python train.py --positions="learned" --attn_scale=0.0884 --parallel_block=false --init="trunc" --max_grad_norm=1.0 --schedule="cos" --doc_mask=true --train_tokens=897900000
MLP neurons of a small language model. Each row is named by its layer, matrix (up: input weights) and neuron, and shows model dimensions 368-463. Each number is 128 + 24 x the weight over its row's rms, rounded and kept within 0 to 255.
After each neuron's rows, "fires after" lists the tokens most often just before its 100 highest values on Wikipedia text that the model never trained on.

L5.up150 [ 99  95 126 112 101 149  84 129  71  93 165 120 142 105 149  81 101 129 144 118 193 148 132 158 112 149 121 137 158 149 187 122 146 149  96 145  78 132 125 154 108 111 144 152 140 104 112 146 116 114  82 138 130 113 117 101 104 131 165 144 148 137 123 181  94 124 103 127 130 155 130 145 142 138 142 121 140 119 114 144 145 119 117 133  99 109 108 107  98 115 103  98 161 110  75 116]
fires after: " |", "c", ")"

L5.up861 [113 170 100 119 126 149 141 144 139 125 111  97 123 116 157 126 124 109  98  98 112 133 109 147 124 137 130  93 134  99 121 115 165 107  97 129 116 146 131 140 143 118  99 133 147 121 104 132 143 144 142 162  86 113 148 114 128 125 162 145 131 114 114 150 153  89 108 111 140 121 121 124 165 128 115 113 124 125 119 170 148 106 140 141 161 184 169  90  74 102 101 147 142 138 166  73]
fires after: " Al", " C", " Sr", " re", "Al"

L5.up1196 [148 139 104 141 111 112 118  96 167 115 144  95  90 112 128 116 125 102 108 133 125 135 181 137 151  97 120 129  87 127 122 147 129 124 105 159 111 136 123  93 154  99 101 126 117  86 101 115 124 108 101 190  88 138 169 119 136 176 116 137  84 184 152 152 118 115 136 119 154 102 148 130 159  79 150  93 146 105 150  96 109 144 159  98 119 102 132 132 110 163 133 118 110 174 139 157]
fires after: " C", " B", "c", " Be", "ally"

L5.up2143 [ 82 153 135 159 125 145 123 155 136 106 128 150  74 142 118 139 133 134 121  99 135 155  74 162 183 120 128 130 117 118 125  75 102 157 100 138 142 117 115 107 144 145 189 126 107 143 133 194 147 120 108 154 106 137  87 158 133 103  99  99 106  93  86 107 123 137 102 136 104  97 145 167 103 121 167 123 158 132 112 105 157 150 130 119 157 144 121 127 125 156 168 125 137  83  98 110]
fires after: " D", " d", " V", "0", " v", "D"

L5.up884 [159 129  99 131 107 118 179 169 130 130 112 139  99  93 125 119  97 106 110 109  99 150 101 111 122 123 112 119 113 142  88 156 150 147 117 167 123 115 111 155 105 145 144 148  74 119  84 125 122 128 152 113  99 106  95 140  91  98  97 159  85 122 121 114 143 124 139  98 121 100 111 137 118 104 155 100 145 158 117 115 208 147 142 201 102 125 113 156 109 150  75 170  81 108 124 148]
fires after: " G", " St", "M", " Al", " J", " R"

L5.up1105 [115 121 142 112 119 188 132  82 107 146 122 139 132 123  90  91 153 152 108 112 142 171 135 144 137 153 141 139 163 171 111 118 129 124 141 109 165 171 142 119 148 123 122  80 177 159 117 113 183 119 104  88  87 134 122 142 114 145 153 113 122 120 185 133 131  91 149 153 133 128 153 139 103 127  92 153 160 127  81  98 127 144 121 134 161 130 151 116 114  75  94 114 131 104 147  89]
fires after: " |", "0", " prompt"

L5.up1329 [159 153 105 119 125 120 171 123 170 122 100  80 139 118 105 141 108 118 164 159 145 122 141 120 138 129 128 172 116 148  93 143  51 124 120 152  94 111 168 141 120 145 120 139 169 110 137 139 133 146 122 143 123 143  94 149 139 141 139 144  90 147 140 167 149 145  96 130 133 111 141 141 146 131 111 123  64 116 109 135 103 116 151 109 207 138 151 129 135 123 107 150 144 122 128 129]
fires after: "–", "-", " full", " first", " most"

L5.up466 [103 140  88 113  99 138 111 128 141 144 130 155 133 127 113 114 155 116 147 139 105  92 157 137  98 119 135 127 153 144 147 122 106 151 162 173 132 134 119 149 107  97 102  86 128 149 138 170 124 136 132 119 128 147 144 156 149 132 121  90 106 137 128 124 149 121 109 106 111 126 147 160 135 109 107  92 129 147  85 125 102 130 118  82 152 114 157 120 159 116 106 153 150 124  99 100]
fires after: "\n", " (", ".", " \"", " ["

L5.up1192 [162 101 105 122 130  99  96 125 146  85 143 124  99 133 126 171 105  81 157 112 111 142 127 121 152 145 148 147 140 117 134 111 140 117 161 169 142 100 135  94  85 138 137 136 124 121 102 180 125 138  68 119 111 157 144 119 129 143 173 125 117 117 111 117 149 113 141 114 149 136 132 144 188 102 135 148 117 141  85 134 114 120 170 150 105  96 122 132 136 119 104 162 110 132  94 140]
fires after: " J", " No", " A", "S", "e", " R"